config.yaml
n_layer: 12
d_model: 192
n_head: 6
n_kv_head: 6
head_dim: 64
d_mlp: 768
vocab_size: 776
activation: "gelu"
norm: "layernorm"
norm_place: "pre"
norm_eps: 1e-06
positions: "rope"
rope_base: 10000.0
rope_fraction: 0.25
qk_norm: false
attn_scale: 0.125
bias: "all"
tie_embeddings: false
parallel_block: false
init: "normal"
init_std_qkv: 0.0319
init_std_o: 0.0046
init_std_up: 0.0319
init_std_down: 0.00325
init_out_by_depth: true
optimizer: "muon_variant"
lr: 0.00496
lr_mult_o: 3.0
beta1: 0.95
lr_head: 0.00319
grad_clip: 1.0
warmup_steps: 200
schedule: "cos"
final_lr_fraction: 0.0
batch_tokens: [8192, 16384, 24576]
seq_len: 384
doc_mask: true
z_loss: 0.0001
train_tokens: 228300000
steps: 15143
dataset: "wikipedia_en"
MLP neurons of a small language model. Each row is named by its layer, matrix (up: input weights) and neuron, and shows model dimensions 0-191. Each number is 128 + 24 x the weight over its row's rms, rounded and kept within 0 to 255. Numbers have three digits each.
Before each neuron's rows, "fires in" lists the words (lower case) most often at its 100 highest values on Wikipedia text that the model never trained on. A number after a token or word is its count.

fires in: "during" 20, "also" 11, "railway" 10, "having" 7, "tournament" 4
L6.up616:112142142101091129151123099130139119088121116150102121133190139177126128153150112110102130111120135103149130081169130118116122115125115119145112122159134163156132110108161117091161126126140092107182145099112138131111128123103151143146086099137166121138127176187120140119111123147103155110161100091100144141116124166129149142145120202109123129120099136104125185084146137108101142140140116140090124130127146078147153144090108099149122122148122103125156089111143072113136148140128103141182109145056154156154099133137137161109092130130160107160112136116144135164125114120126101120

fires in: "with" 54, "candidate" 5, "chinese" 4, "without" 4
L4.up278:147165132156151083095156159160121116172125132136131129109114154150170165120145159108135136126123095136100102143170167108130159154100087128146102148093144145137108136121081106130131120142121118086138126125138110162110149147155153165120098105168097128125129164138102124138148130122139094119148143144138140114111126131123124114143135136092142162148160093152153122143086172117062099106081088089152142151079105173128129141121135134132127159102150099095134117120140083169097134113148107135149134133088085136179106152103120161097145072138094108092144141131118136155100121137137121119

fires in: "first" 39, "film" 9, "films" 4
L3.up315:088127156133153074150127117126132147094101088089112088113130114126173110075092106136120119149128111123139139101154112134075091106127122169175112139149124146149141085140143136156168113131109119147087128147138142125101137135098141156088181133117098187175132107115128138111131150159143100173128118125082106145163123156061143122159129088111142114101114129171133131131159134126127133138159110117123120163123143122119129137122130162117137113135133153152112117139083094091092111109135148128131109108160131135151126115130150143125093131185171117167143186145149146085149113113125125118

fires in: "it" 43, "its" 10, "keyboard" 4
L4.up604:184148091144159149076144126115130111120146141134115099127130117096079149153172105137111147128128117147142097098118140149134115126149133130150093114129115131136116142178159122095143117136073099092135152155143130152103110142095156139151135154106203154120151130146121129070108098156133111137094143134109142120133142134141143108148145127099085107114143136102086161111098192110172116133152135144119141151078137158119128132128125099098132115163138157116159144117144143148130158127151115135100096150129133107128134108151079095145135075090184089092103146137152130140078139124116130110

fires in: "january" 21, "july" 9, "june" 7, "jr" 7, "justice" 6, "just" 6
L2.up476:075115192166085108118110116124113124145100121158134113117140087120108131094133120094138119168132094170145123134168107128102134149147146134126135106094149153155143110099120164132148085169137101104126136097143139123167130142155114128102136132132117129152118108160152148149124180131157107140155114127115121132154105136147119111139144172136146136132174129048117102152160134126136095142101137067125135091113120153131117088091123093135088148105119140125119137132096127110106132113089131144127180139159128151136147150102077132167128132139098103110121072140159110093147136172133173144

fires in: "and" 62, "an" 11
L8.up445:132105126129088139111133116147113098068113115143099137088103175146148158134116139079123131084141140149134137122172157117100068156120148121113150098130139137104132146119164151162152178111140125139160134118119111096174136137093146144128145110158138139125129137145118136132094127072143137146132135130147109109118141132070141121133179132121156104159077139070095136116103123107100103117085148162088093128152117173146113166109106116130137170164123099168167136148110142107108142159127102116135122128097138122142099148146114115120153110110113174127122155139110130171120172112147134084

fires in: "would" 12, "world" 12, "goals" 8, "following" 8, "group" 8, "award" 5
L4.up111:156097172137140156132121135124142138127132092094124104156155155144112095115123126187111108111093102123088087151113137139130142116107111124105120065139144097089145117165145172136135152143143169130129101135161168148089089118123139146113149129163157138119122113134112137157128141140132109148140133133129147113146143163107132146147141116121151149129108129163133112088127137134098129135131158073098122096101164148131165133135111106179146136181119112120127161126134127108131076105102132178133134129083144150114107177173092100126088076106125145143145121092099107109108182102130075138

fires in: "united" 37, "university" 21, "founded" 7, "found" 4
L2.up30:093096144114138171131116150138118100117131124069126128111146123142086176084134140142096149121148133126127159087129186163135072107094103102107065105096144082134166097137098171116125112146149131148116126104189100160100156100135116119130138161129113147160128149132122149087122107114094092163114148154124138157116138150103112154149092137124148094139161148158111166139178114168119119144138087123121143148109167141120152101135136135094084108121140118143075117146135132113170142145093150134153126145109136109108148129155140123139136131120103117152134158115118125125161153122172128120

fires in: "the" 75, "other" 8, "they" 8, "their" 5
L2.up348:129156113141088146118122148148135117136139088094153141143129147097130164139175134098152124101158138083084147171110082150106131130124141097093150129125106123162175119129123118143135151077127138120090124133125119117084104089165118135137128121081140151113105111140138118105115103134095112134129145109124168134119062122090114130137146144150097143162123161135095146102169072141138117179172135133133146117145138104175114135105093124125148115093152129106093143112082168117149144121103178143163147190140129083127119128148153163138141135105119127142158134147119154109146119122180128120

fires in: "his" 47, "and" 14, "also" 11, "an" 5
L6.up731:098118170129069123155150122142122146124140125131123102118152147110101131138098134125118094131137124154151138138143141171122125146106150154146143086108190122113175085162163105151142126115113086099133145117116093115079102146136138111141110119125136091105150117145169153134107149116146128126121102155113150129160169125107130117110123171115129111121079138091135089115098164074099117114138127113101140147164100131096150141122139157142146165167103126132161087100145138154134118095113076101153112124080181112126076120152179130121153130150139178158157156134155110128129139131124125090

fires in: "about" 17, "south" 12, "without" 6, "southern" 6, "out" 6, "youth" 5
L3.up645:145155179137129148155140156170120135135162130081105152099124112073086137130140154146097112108146142139194127108068115143148125117127110131096129151129127140145104135173092142139158144164148112106085097119142101115146093111121114121119100157092134147116119162135119150149142128114152112114086109152120143116118148136137137107151059139166146171136119132124127128164132141126120141133151127107129118110137148132166128169096079182138138100163156121111133069113138106125110143157112101140111080145116102158156117114083126147150080118142090144149116139106118134131118171103120082153

fires in: "with" 54, "while" 18, "williams" 8, "will" 4, "william" 4
L2.up487:141148156125105162086118103158102113116160148121128169109152183158124143124102093143127115118136135116118134134063162131125163143145166179119115129050139133153117170134109131080148099109153139127091140145115109126111130122123100141119095102146111173140147104144149172144140104166136118111110120107118131158139174140125129118175129145079094160152142136141146117120142113160131156152109110111133112097099141141114130145107107125158090141130109127148151140145142105061085173174140129120144130120130095137149120104090155147105112069124131154126140103123140132081104123099108130102

fires in: "while" 18, "also" 18, "show" 10, "williams" 8
L2.up58:160164120130079134068140089131146096103107160135144162086116121160120161140088117173092115153126118136119126087135120086158130122141138111119122121080122141100137153128127154167116053150139117130116138164157158140124146144115083159110128114126107161138151069161133143126142126146136134122118124137147123122145143076111161117129122143103129132108119073112152086126129093173113130149160101139162171149122116122124113120125146122139129132102120151103154152132118112073098138138133146127126121141137073191159090111117147143089106132164135171165148127117132108125153150149094117105

fires in: "also" 26, "became" 16, "may" 12, "that" 12, "hadi" 4, "matthew" 4
L4.up417:109128131085119127124106097110092117150102143115160116140143180116147111103133131136117079179152101160106220108123168127087118161101119170159116123140132121135117136144140161150142146144116118138089142123125112159166135120150127150085119150085146113130097100130143160133161092160109108156127137135143109110158081135122139152117094113111153098090119134133146136121109091117106145097141144150072147128113088108161083129140114114143135119109116162122142121105124172117116151092152169109122130147156140095182115134135116141135123106145100143132149098157081111105120124127128187155

fires in: "and" 66, "york" 10, "candidate" 9
L4.up260:113162140143140147166102069129137129123088083132089137135110133109121106144100128145146149108141114116101134141145173113098166112105138106177104156111128082136127120127092159094097118106131144112138138089115151128205182130148164120155140092132086070114108089130164148133168081119112081143121139123118105128133156116162100149137152113170111120165150105137118088130119119114130140134176156111082147161144146144118157114161175142108150120121142107124114146102141132143129110079126115137107159153116115119118133127120135152106159117146146135162122155151128078118143138106110108149

fires in: "world" 16, "college" 13, "would" 12, "collection" 9
L2.up253:084105146120136119122127145143160114147114101137161172121114098140166162140138146116150099116130173110142100120121120170088162117157118102156134182127132125122162154108072155119120164104159170136141102140085140159105097146094147139063115155133130127109121168105114102128125133124117135113128156167063159107132166117130124160156115155114122130200158133098119119117136161119124157100132128149111106126127135135151116129114114124123119106115110108144149159063131124078120128159092128146114103100110137172162093128110109124081116158117114149144131110123119094097159157117126157117

fires in: "he" 26, "years" 7, "eventually" 6, "year" 6, "located" 5
L8.up441:170104137148148179139149068128171104113138150148163158105096130132155140126104104147103125115102130122113162179109125103080146119142118144108162153074112122090132138160172120141126144144144079153117143149108145143117178153120148139130163112133156136093130107136112093130103140130123135114121105133131160132124142066122149116101142121055139150104165123104122124160115104157124121080131101150155117143126157147151060145116140155151108133117109114123124056141138121093105104124140121122134079123124116139135190099120119148129148113099159145140123134120143126092120135103109129158

fires in: "the" 51, "production" 5, "there" 4
L2.up216:129147167156115136150140160135150123128121127165148143158121175106119114167182132066135098145147120143105148124112094121136168077134115130135131093080099142142153117108148131084113140120137157102108135085115120092111167119123102126139114135087115132129154139153128149138115095124099126150181135158111167116149090128101108148106118141119105158151131087136134111138112120080120105120129128118089137163141130151111118115107123102096101118146098147153117154055125179134108127139115090095145130158176163112104122117100077139138143081125125161128148146177132114129119147148146136181

fires in: "october" 14, "november" 12, "september" 10, "member" 8, "abdul" 5, "climb" 4
L8.up146:161074145157126126097116144095110122091132127155146121140131109130121081168141135130156104126117188112097097144133077151119116078106076105104135134099100073106141145137136115120147136109115160118147140130114083169128087135121154166170082132107133157126145129109134132123110136112197143101151093166101129122141139154101123106128112123166154095107111142126168133134165078145136143146099152113119103113145146080078115155091152173140151092142092147140147145129153125135097138118158109113126156114155124166151155125113117117122141133181133142120132114110107132121119108120149127103

fires in: "years" 26, "year" 22, "goodyear" 13, "robert" 6
L3.up597:124100099115107106160142149103177092159135157121142162099136128101120134132092105135117117131103127107092130144149115147094174104091118157073150135109137125092143121190139154126158152126161136142097098149115115101125120146114134112117131142131155168099090107146119116116137094151073122132136119102113132160145117117136118125162124135158149146104139092149096104088154113149114152113153154086107155150137158089115058170104107156138154102182119104123126155122146147165123146142107130123191136139111121090119127111162103127127120123132181104149112126073096141117103139102106129129

fires in: "in" 31, "of" 10, "heart" 6, "eight" 5, "long" 5
L8.up110:155116132102169137083108128122139162116110143131101143165132155120140144165090100122118165124132139118072142108164155126120128147143129151157117121148104162126120111152131129124113078136158134148153116157132155111102187133118098087130129138152121128115088134120125146125153129102142133052098108163152125111116132200095138143152124133114110130136125132123164127183132093197161150093136116142129134069170109143117114107131163136110109130132091147126104086088145138147121132115087133112148096139104088112154097159090122161147118147116143172143140099115119140144108095123138103110

fires in: "also" 33, "season" 17, "having" 7
L3.up46:177099137128153101126142149149130145118119110161099148112133149119131116121152125164121133176169137177151148125110125067136129098114124200135145111092112128138109090138144150170129094111134109112123143129131158106198115141098138116143125131129105114179099128130102109083159117095108178114092095118131160102115089138125157160178100141105136123138144117133135154172131109147129143155108147136096116143131104103129082131139143095124091110180112095088124123099146108144132132114148126084143102166141148124146122144136173142100087128143103108151104104144121121133163122152117084121

fires in: "the" 89
L2.up392:114119124114130121156127126104099085131124127135136149194130125096146158132142104108179135122074096100118143176117113172133127117119145116164156127113112113158193138157121138134124125085149124120152164108060113107105144118154128126131110113094133149114124110166113102122117130112098100129132114130142173105134140134136099107102136105151100146157153149162096093129136093099123129168151149079137137102141125083137146171122132141140132100112127115138101159074077147151126147100146144142147140145159092095086139163156154133119113157158105157094129168139127125126126152099138186134

fires in: "january" 21, "july" 9, "june" 7, "justice" 6, "just" 6, "majority" 4
L2.up620:153099147137153115115127106149149129135134116144171154117164124115149142158124153110148115116124109124117145125166079174179131142103128126128125124100161113100148131148122132074089094111124082131102139136113122126146201111141096118115118128119094175144121127134176092118145155103121155146168131117116100113135119143064126136133127120103108094148109169111093117126152152154122124125158155135172101121099090118122097143129146110123120141127125165084154160109064169111173145108096114130163131194136164132110170100152133140127116095159109082110125140139112132106098124142131146134

fires in: "world" 16, "york" 12, "works" 10, "would" 9, "women" 8, "won" 8
L2.up261:115132119102132143148120084086144123112108167159123122108087109098127124136115160138166162127096109145148092139135119111125139117131125086124136129139108124126135089127133100104152102150147124160143161110143104113115148144121129163091145122122116094093127112137174146114138110107155077122118119112150174125176148132179139126146115102128135163133159131116135097183151152132163153127114146143129140132139177132074113147133158139169073130149113072166106153074099133198116141139120173114127140146137109127125161127137145117112130075084106130142109161122106097136150135102104072138

fires in: "was" 38, "were" 5, "had" 4, "has" 4, "with" 4
L6.up318:135082111218144134086115075089100147147134124139103129144122079160154128102142141131114142107169154161160124077099140138100119172125115135154146143177139122157125139125134128101138093142135163119122110136152119138112124121119184117107134149104166125136156113113131146127097138122084132093132088141100157146107149134113125135163115119104111113118111111096157130121133129122139198152121128087137122132124109096137074149100142142125118148091140057136163138133123131149133137123159087148119138150106085171137127136170118135133105126121148133155113092118128116120176117100177120133

fires in: "while" 18, "world" 16, "would" 12, "following" 9, "followed" 4
L4.up141:124129121169174152112150136121105164129089139095104145129164088106125128149141130142107133135125130125082079130162153108118123114118106138134118098140156122106130136104139134166123140108175139155101110104116135129148149089139147058134101169127060137160131178163119139122137124068150100136089132138123141093107169140105125134148163161160133134146112157143154126144095126110077145162181133154095131105142150154146167135125079107121136095117125132127130143103124102145127110137146133117119084155081091119128140137145114114074153115097116180103143132108130129084137138138147108134

fires in: "with" 62, "european" 6, "europe" 5, "education" 4
L2.up194:160093128106138162113079134107084140140150101115116093121153116115159122127146106143121105112143125089139072144111130175169133147128115112088136159130171140139124129128149152085148109149138119167101134112126081117099163137129131120157106147105107161148135134138093112119152096132127120096114154145108137135132180154123148125162113176137122142155118146118112133116104116124123140132149080157144113119151181160175129168121093145117068065119118131147127110133138099121112172143145134110160099156125080100140135104149112153144090115140108161128165157139105172120099161099132168104

fires in: "the" 55, "village" 9, "ontario" 4, "by" 4
L6.up596:146161121146100094134090118156132128187168108120157087157101115119176142097142144110109135114159126139126118118140162136100151155098121076175120106108153138132139146104093136155140147138111070107176110114113141094158119127159108133116126150124121114126092151116121135126098122145101079098136130095134139151135076152164125160106136138154114145110144093149101165129117133136097117111123136153162120145149140094151120128123077163159153109125105136100083119114082146140125092138129136168161126111098163119183122159140123075115109127129173149105094101141125114141142133112173160124

fires in: "with" 89, "without" 4, "within" 4
L2.up656:118160155128157197122111143136148149154147130130134138087088104136089151131152134188112138140172127105120113111104129143111131138136132138114088140094183151139123163127134155111169082142116157117116117127085092130078148096131118129089074123137115167133126139124083124137129113128131112104092122162127174162126161119162116131176110128104146111107162110153133131145147137127130108115129072105152126146159154128170122125175135092189097118134127128109131147133142100097105193154088112140132144113160097103128102092121141163145132122144104123116143111132135114115127100103151152105

fires in: "the" 83, "there" 6, "they" 6
L2.up254:144134108165110128151082112129155126158140110110098128115117128127128143108169144123135183098150110090126140145124168173133106134113137138104144150110153142166119151120116109153125160118134102087123159177099143155088130099147147106136114126098103131109135143138132146120124134124095106148070097190101170100100095120113095151092144116148129122126158107123104134140121083130126161149144137126094107161167104122187132104129101108146158115096140100116109114110090140132173128111124119133186129108122146098102085128136146156145151190134140143112126173139129105108141147099146168176

fires in: "december" 15, "november" 15, "member" 12, "september" 10, "members" 7, "tommy" 4
L4.up375:126124105151105091108112143132130107131119095113131107097122111112123093160112124111158090120143159154126077149135083158131107100168112065072111170100192136093146136131151129136119144134120147148138133119120161129124173120110072113124133139082124144129154165120123101159159151100116120121135091167135122159122132174108133116106130138106129112144154127140105145178133150175125130098162186126132144121161139117109116156126108104134143169153080115152150104147140126113125150146149104159124086177093105106117098096157129150123174146130147135139111109102146140081141126116105104128

fires in: "have" 24, "that" 19, "than" 7, "track" 4
L4.up338:102138127111151162156097146153129157123128141130153093124150141144165132127117140112088122054105121157138161097113110146110110179136109152168126127149129124125107125107125110148145099083095134148109089164125119163124144139141120113160101155121104118117146093128120106093136150133144125150177084150178152084128142149147101169131115118126093113142139169130136138143152175100118115113147130157122123100140106154137190120112157087140124097113109170095109153104127127134100112122164153117130110156065146105100092120112124115154136125139104128132130131114119149159037151107107127129

fires in: "10" 23, "12" 22, "100" 8, "11" 5, "312" 4
L2.up166:129133107116115077114104125111114138160133138123170146120158119139119125124136189135124129117124107132140157115129130108103103103141109159098070166137135169117137098109155100081106120137128106139128104141173171171108132171182099123118158108126132113108077147094162132112132128135141087139127130164129145174113112139119123102136093130082129137148073125118148106116190154171155131131130076181129161131109102171137097150124139134110148137115134094123107156115097171115166156136112148115163108113119118151124133139131097116115152146105090114135126140164104142142142079121136157169

fires in: "who" 24, "they" 18, "when" 17, "then" 12, "louis" 4
L4.up464:130102147143144152157097146108114121138065118107150113131105151137200107128134159169117169113120100114123152118142134125127119090122119127139162106093120154091108138156120092149114127131105120118130077172160136189129146143099089128142137136139158098140129132154124130147127150160133159151114136151140141138110139144097101119112123124093137126112092137065128118148147088105151140132130114135091123124113116137107146120157089089123131134150161140104145111158120101170157105069124153137115111085157154119180139098175160114104152116113111078150131166095105110093114106158161157145

fires in: "and" 43, "as" 8, "has" 5, "at" 4
L8.up363:141135130161093149091140145135120130107173114124089141082122126132137140093137141122167146129155100149109143153152131135141123102143136119153101108154144102119108095125104148131162136163121134117120099099112115136088113148101156150076082143134183146169099124143087115169132099116145112139118117173076122113164137165154114204145151098126107127166159147120111117155105106143126078110152131138125138103111156124164147161155140126129166120091126086134144137113099158107105131150144119140154112100126100100168125156148125119166184113153172112160099118135141139139118170114100114129

fires in: "after" 32, "december" 9, "february" 8, "some" 6, "robert" 6
L6.up69:145130135087125152126127155111137107104127109152109087180152115132123099112153138139115145111131112158109112154133114126131086125096102158121119103116158157104134152183158141128144131100135132091151097136114097148098089142128107129141086099132134131127113171166132134095095131134104154118113111188155125160101097142137123126114132134115129169112088152164173120122111084129114121087118160139169128119124160148150098183119171133146097111120101102156087114149153085133112144145140108164099150146154159090133149071122094111167154164075127145125115159129139171137138105137110135113

fires in: "who" 21, "world" 16, "york" 12, "works" 7, "women" 6, "would" 6
L2.up711:119089174126113151164110124093137115089097132118142101103095113093141136143118124149135140178099136167187131161123124130106102130153120147113147143149121141101134119144154132061156084149151117135132158067110104126134172152143129118116138114162125096066130069121151134115117129126125103085138131139180167148135166109146117095163111117153109154146132099138118114158149115125157138104098142125116136139131174153129147165123105142153103143141151057112119151123156123175132149137104146115136123147103111123095146096129119133121137104110156142155146149137107090123148119114097073117

fires in: "first" 40, "jerry" 7, "jr" 7, "jersey" 6, "director" 6
L2.up405:067138144119136077139109118144101127118110062139100100123135097124116071142118140163137142124134107114109136114152125098101163149113120120133123105121164118106153104120152144172114093124164104153121161133143106091145108116132136111110113150139115145135152145147131146140115125122092080115123107140047123141186120150128136138212119121133104139107148111150158140153152152137155122139122153143126073127094120133174139143126131138152130083136088162130111147137131141109108158148088132172127169139143120162091162111117133149127103109155089105142174122111109138107152159155154145134

fires in: "was" 28, "with" 12, "were" 7, "two" 6, "which" 4
L2.up530:090128099107161105105132054150086115168108136136109125120146137101140134166145154160160112071141153156132101113114106115137122151105119140128091143142127102158157109138117105140138111107152176152107129112131089140083096125165140082094114127121151101090138076139099114138114125096107123143124107115119137185107108117120123138189146106152143116169135094141108128113162143125120101116120112108100177171129139092117148131179125120104103113124150155111133126131149109137145126137120100139130132110086114155159143157172148163128100132142173115116128156136140126171108141087168115163

fires in: "of" 45, "in" 15, "is" 7, "on" 5, "election" 5
L8.up496:119106124150108120139140108110138133136104139097183143115141155071136139116123138114144136110165143101111139091124144138130143115127113107123103145150092147154086122129181132125169108117170174146119153143105164138134119128121131105121112157102123102156128125169113135132114109136137084103093161161104123140153101129171173082165143133126158096146158083076139107113135122131139121108161120141127147112179116115100128142172127112083088087157128137150098133139126100111128119118088082140149140169108072129110127157180109089173124101136128159126161141118113122142095132121172157107

fires in: "and" 88
L8.up310:138100166137142144137098132116095117138116155104159163118135147146098131119085132128094171122151118111191149139120111131094100091127128148136120163112167119149135125168138124140161133143126134123100131142122114137141114136083163118133142172106150114111143073166127171098135134083134157137098104147148116106118136125116124178119177171073128115115080141070104087119170188144152110151146100129130121141129094079136121148117150131151130139157106120112127125155119133171076137086084111134146087109114145102108102133141117126147105140100119132122093148140138106155123152119173111135

fires in: "january" 21, "father" 10, "department" 7, "corporation" 4, "heart" 4, "through" 4
L3.up581:125140146125111153112134145091116188145167143144100118095128104134094168112165118112158138144114103124138149118136163100082122136111110135154128130112139113120142146176109146114105110104092100132099102113139146182138164075093103095136142119156112123115070115171123117101102071108138113137104129183166122130097154131146118143149139103086172117109124165144093158165129130185141151149114127119133146122126108156128154180164127134117100150124123084182052118120126152121112127119100150152143176130136141112115138136120092124121137139120132124138128147135124087117138121108138099130

fires in: "united" 37, "university" 21
L2.up117:137114120132138167148121152107112098135089118135114089122114142163111170119112097148120131111129085124105157094149161099151097081106134094112077142137145100167158117122101160084154157152132104108119100081121135164135178097142117117107095165136121103142122134127160165124120095120064107146127123145091094123132118132133177156087085132179125097130145155130132147116117104118134071131127103143143145100088154149164137140141117122098137184146144109120154141139104117104143114097123120128111137162103116097125121123138128142169118115082140125144141168126144156122115181110139159149

fires in: "of" 49, "but" 17, "they" 9, "and" 5, "for" 4
L8.up576:115096124142129171117114149143123143086124148111114121107152138136110153101105102177119134110101113173140122113121137121112116103153140149123109121156097091101142104125172124181106140135121126132146136115134159109157176118146109109183146135140123156118154164142139152108143179145089155157113161105104141126115090114128135091079119125131136141125128094081147131131141106155127123087108089119152076097163126140178114104164170123119130102142154150148178150085144087141154121117113091136106122135123116074115145106122092156143103150139102125163098123150170139102172154098105113144

fires in: "with" 47, "white" 5
L4.up50:176116117172100153129145153141068133153131153168111143094123174103109130169118148109142110100117117121121150134098129169117121124120077113143160174111129152122108089157110161128075119127109086129132156182086099157112150137159110129157160114115089135131108130093082142135126145133132103154149149129124099137160082176120130150146133127104132149140124122123143159140113111116165177089135128145119155155130132151115130142141088129111134138132117128144130119089090121086122131148130115162149171147103067146132150103162154109094130096159118152148125133125099102155129077120099140135

fires in: "republican" 26, "public" 11, "republic" 10, "published" 6, "population" 5
L3.up521:122108112148151176129147178128128137125084132133081130140142137141145149140154125103122136158149098136115100115111078115160126125120093115114115114110096140153143131113119113138093074142129147147162110163127165134137163149114124158154108077120137158124152115137129128137112150106150122114092156182122136123171129125141098114128099100128108142091129101105145106112147146119131123092097140078153127180141089088126128145100114139120115120085124118123132153089091144123086164104119152123092126133160160092115157151114182144100149125106126166102172107186187128133138137098174150127

fires in: "it" 22, "which" 12, "known" 10, "this" 10, "is" 7, "these" 4
L6.up71:101137160100122141105115091148119108136143126085164115154126100089112109166122146140112138078111092149125110109135148178084144161128116121153103134088145158128139145114106123120060160144133171143122148158156100130123160125085112163130104133105176125147113131117115151135085147146127118134106123191129139108165163148104117127131109148107085110111128136155124137122171148101118071136116127135122143107138138098133123168078132095104125165123095119138171128132163127185123144111153085136093116112121139091103124106095104134149143143109170124156143131153129166119159137145122079124

fires in: "united" 28, "government" 10, "time" 6, "title" 5, "it" 5, "november" 4
L8.up551:182152131153129145116111148074103125137122142159127107114096144131113112116161093126121141125092149134121130153104153128129073124135106154135144086102093126126161091096172100116096157194128139120141171163128134138139131101080091150142189095072116131090058133107136068134123126142168129130114123135138138098094156162145127125150115094115119117110138106131165146134101139099152130151096125111122113138119092119148108101125126090146115106164116128080098109175158126124175126090133139137108158148117108127135150129156125130157122126126160128149111125160163139138097124127146136109

fires in: "october" 24, "number" 11, "december" 10, "member" 9, "february" 9
L6.up158:116134090106149182098103106151083158111107100102125122136159097133119095159137205128128169132131115127110128158160098133116155096137077112112064151098152152122153103167099143153093107120130129116153143127102147120093146127132124148127127137100119151145108148126179111145106128087077126146139136148121116140119108138126152125117137133083161140117144147141115169155133127134134078130134113121127102125169129127164141163089091098128116154106130121137098104147147153129160148142153153095147138110155150101129151138146109129130170156113141166102141149186113137087112077119138168103

fires in: "and" 59, "they" 24, "against" 5, "which" 4
L8.up81:106085144131159151111103137117155111133125137131137108093127125110114086164131087154161140075119139130096174057133109127149128081140139164133105129149121087122138147124120163183139163112139105119123137121143152145170155140134145149156141137123134132114147171140119132117146126155145084134096139115138148058105133140121160162101115132155059072133131121102121154130123098078096142099144122132139111120170112155117122109124149070129114134114133103108165151156129155120135087131136143143160172143146110130129130140161110186106156125124136123138117141097099119088150099117105141115

fires in: "first" 26, "third" 8, "over" 6, "that" 6, "this" 4
L6.up215:161099138128151100100160153136105159123091113107163101131117084106146154188117101118101122145157136141127126127117135123079113118105150110141138089116099134076133127114136136161147109114128105083109123134130104132126138123134129140139110161127124128147194119174201144141146103107105160113145085112102142103155167120084111125113089090103159120153105155117128160141125151134119123125123147100104091102149139123151084107150110157124134111155139172171079111112107147159098109105155141148134135146147159130134108106084107145139171142126175146167090153148133153115135091121114137113

fires in: "united" 36, "university" 21
L2.up323:112090116121100162082107139140124111073087125167142110130115142110137128115127111104086156104146149134144133131086159122128150155116142172102099135092123128119123119117130124108150150131148154174125179113157126134122153131120104081150143110116187152153141157157148128141137171115133100146155148125140137125143095142135137103088097105125116154129132192099094151107135108092118121172125102161153128121119101124186155101146135107120121138128155119129125104158135106138166162107110115127185185120133084096086112118134134131134138174118133127123095157083139109110124162100141127075

fires in: "also" 30, "most" 8, "when" 8, "more" 5
L6.up344:100100136123117135120148125140154160119087102148136132129142144109158131126138092132129144116111135144127140110085104090165197123137107097123136145176129137084124118171115176123110120124143110119098090089143141117141137153112116075105114134102151096141139127148130140125118107128147141155083177132134131096153137159133137136150112148141146124099113135107189110146082133130139168062080156157096119141187125151169098153122170169095153110159111145129120172156138134158136126089122123144126120113117121119119118100115139128138109087084098132137105088091125128125154107094106126165

fires in: "in" 25, "it" 10, "through" 8, "he" 7, "round" 6
L4.up212:151151117171170133120142118161120105137151151107160139140141149119138143107135112115162100106117150153130097130126118131091136156146147169139113095097123114138128127105140103121083161109125083094105123125125144130110159146115186136148133181077122122087124140131093133138134127114176142166085139109122177109128163115158135110182175126110150119108119120126107143097139177141094159110152125150112119159063113108134157100081132121090138102101132140077117112122079132104149133119114110119130139171120137126102150098138107180125098105134124167097080150137149139122149119134116161137

fires in: "world" 16, "college" 14, "would" 12, "collection" 8, "could" 5
L2.up283:140152148135115166114142119186126100135153148157128133144135123122168152151142127171150116157147124121104134135096151136132162154149133103123100171090139114115139162100108167112165115110145142123152137169090110160096122131136137134094136135124107152091134142112133125138148137161126096122103178169064137086106179114132152110177096163107100149165142092103113147131147109104103118147117121142150114122090132168160118144149096108113118106117120114118133140106161102047128137133117132121091084097104130153158115104123115131061097133116089147116163147121156106108120125132130143108

fires in: "united" 37, "university" 21, "founded" 7, "found" 4
L2.up714:131146133107117157083138153179100108100090143103153126109130144144101131110129101137097118087128141113134109130129161143133135085113164112151120113083117116118132111126129146101137123169131110180126142110165111138127141120143102093127095132154098173159140114120164175121103115132103113154124130143129096154133122113100131127151089107151142150156089176139141138118174102167130121165136076094140127119112156181083147122142130138106082148109155139126131121185092080111128124133124125205150151152129115100135113140129118110162116084126132147121184141124163120107088134126120139085

fires in: "during" 18, "republican" 13, "public" 11, "published" 6, "republic" 5
L3.up242:107105094127116158126172140176142122137116119131146162103117115126138158147104130124132115184146104110126111140121113105149158112105159125130084119120115148127121108133174124129150102121147111124141085170105064131123135112115134159125157135159145134087120108088109127142147136160137069149126183138093119160118136156122152124169131161116098165129130143173177144101122139133101112145122162138157085077121099135124158130140170107122119125145144113101104152090166168111104126100116152147090110111099135110116168117130135124084131131116121127072108113167132083126142078103142159101

fires in: "following" 20, "world" 16, "would" 12, "gold" 9, "followed" 8, "follows" 6
L2.up752:095112102117152160149121137137133117126155117055101149126111139162130150103121124141167132094130145081140092112120147156073119131113117088152131082077164147098110150120096104112123133111151153160082124107172114116109109118110113113085134165114139156175144161129145161109144081141114121089135117124132132152166149172134115113140149174121156140156130162134162133116151131125114131127097104123088147158146170161110099097143109119173132138154105107112118143117135122075111160125071119137115125125137148098153142115086150132153122109105108134143106102084124117106131156166101132133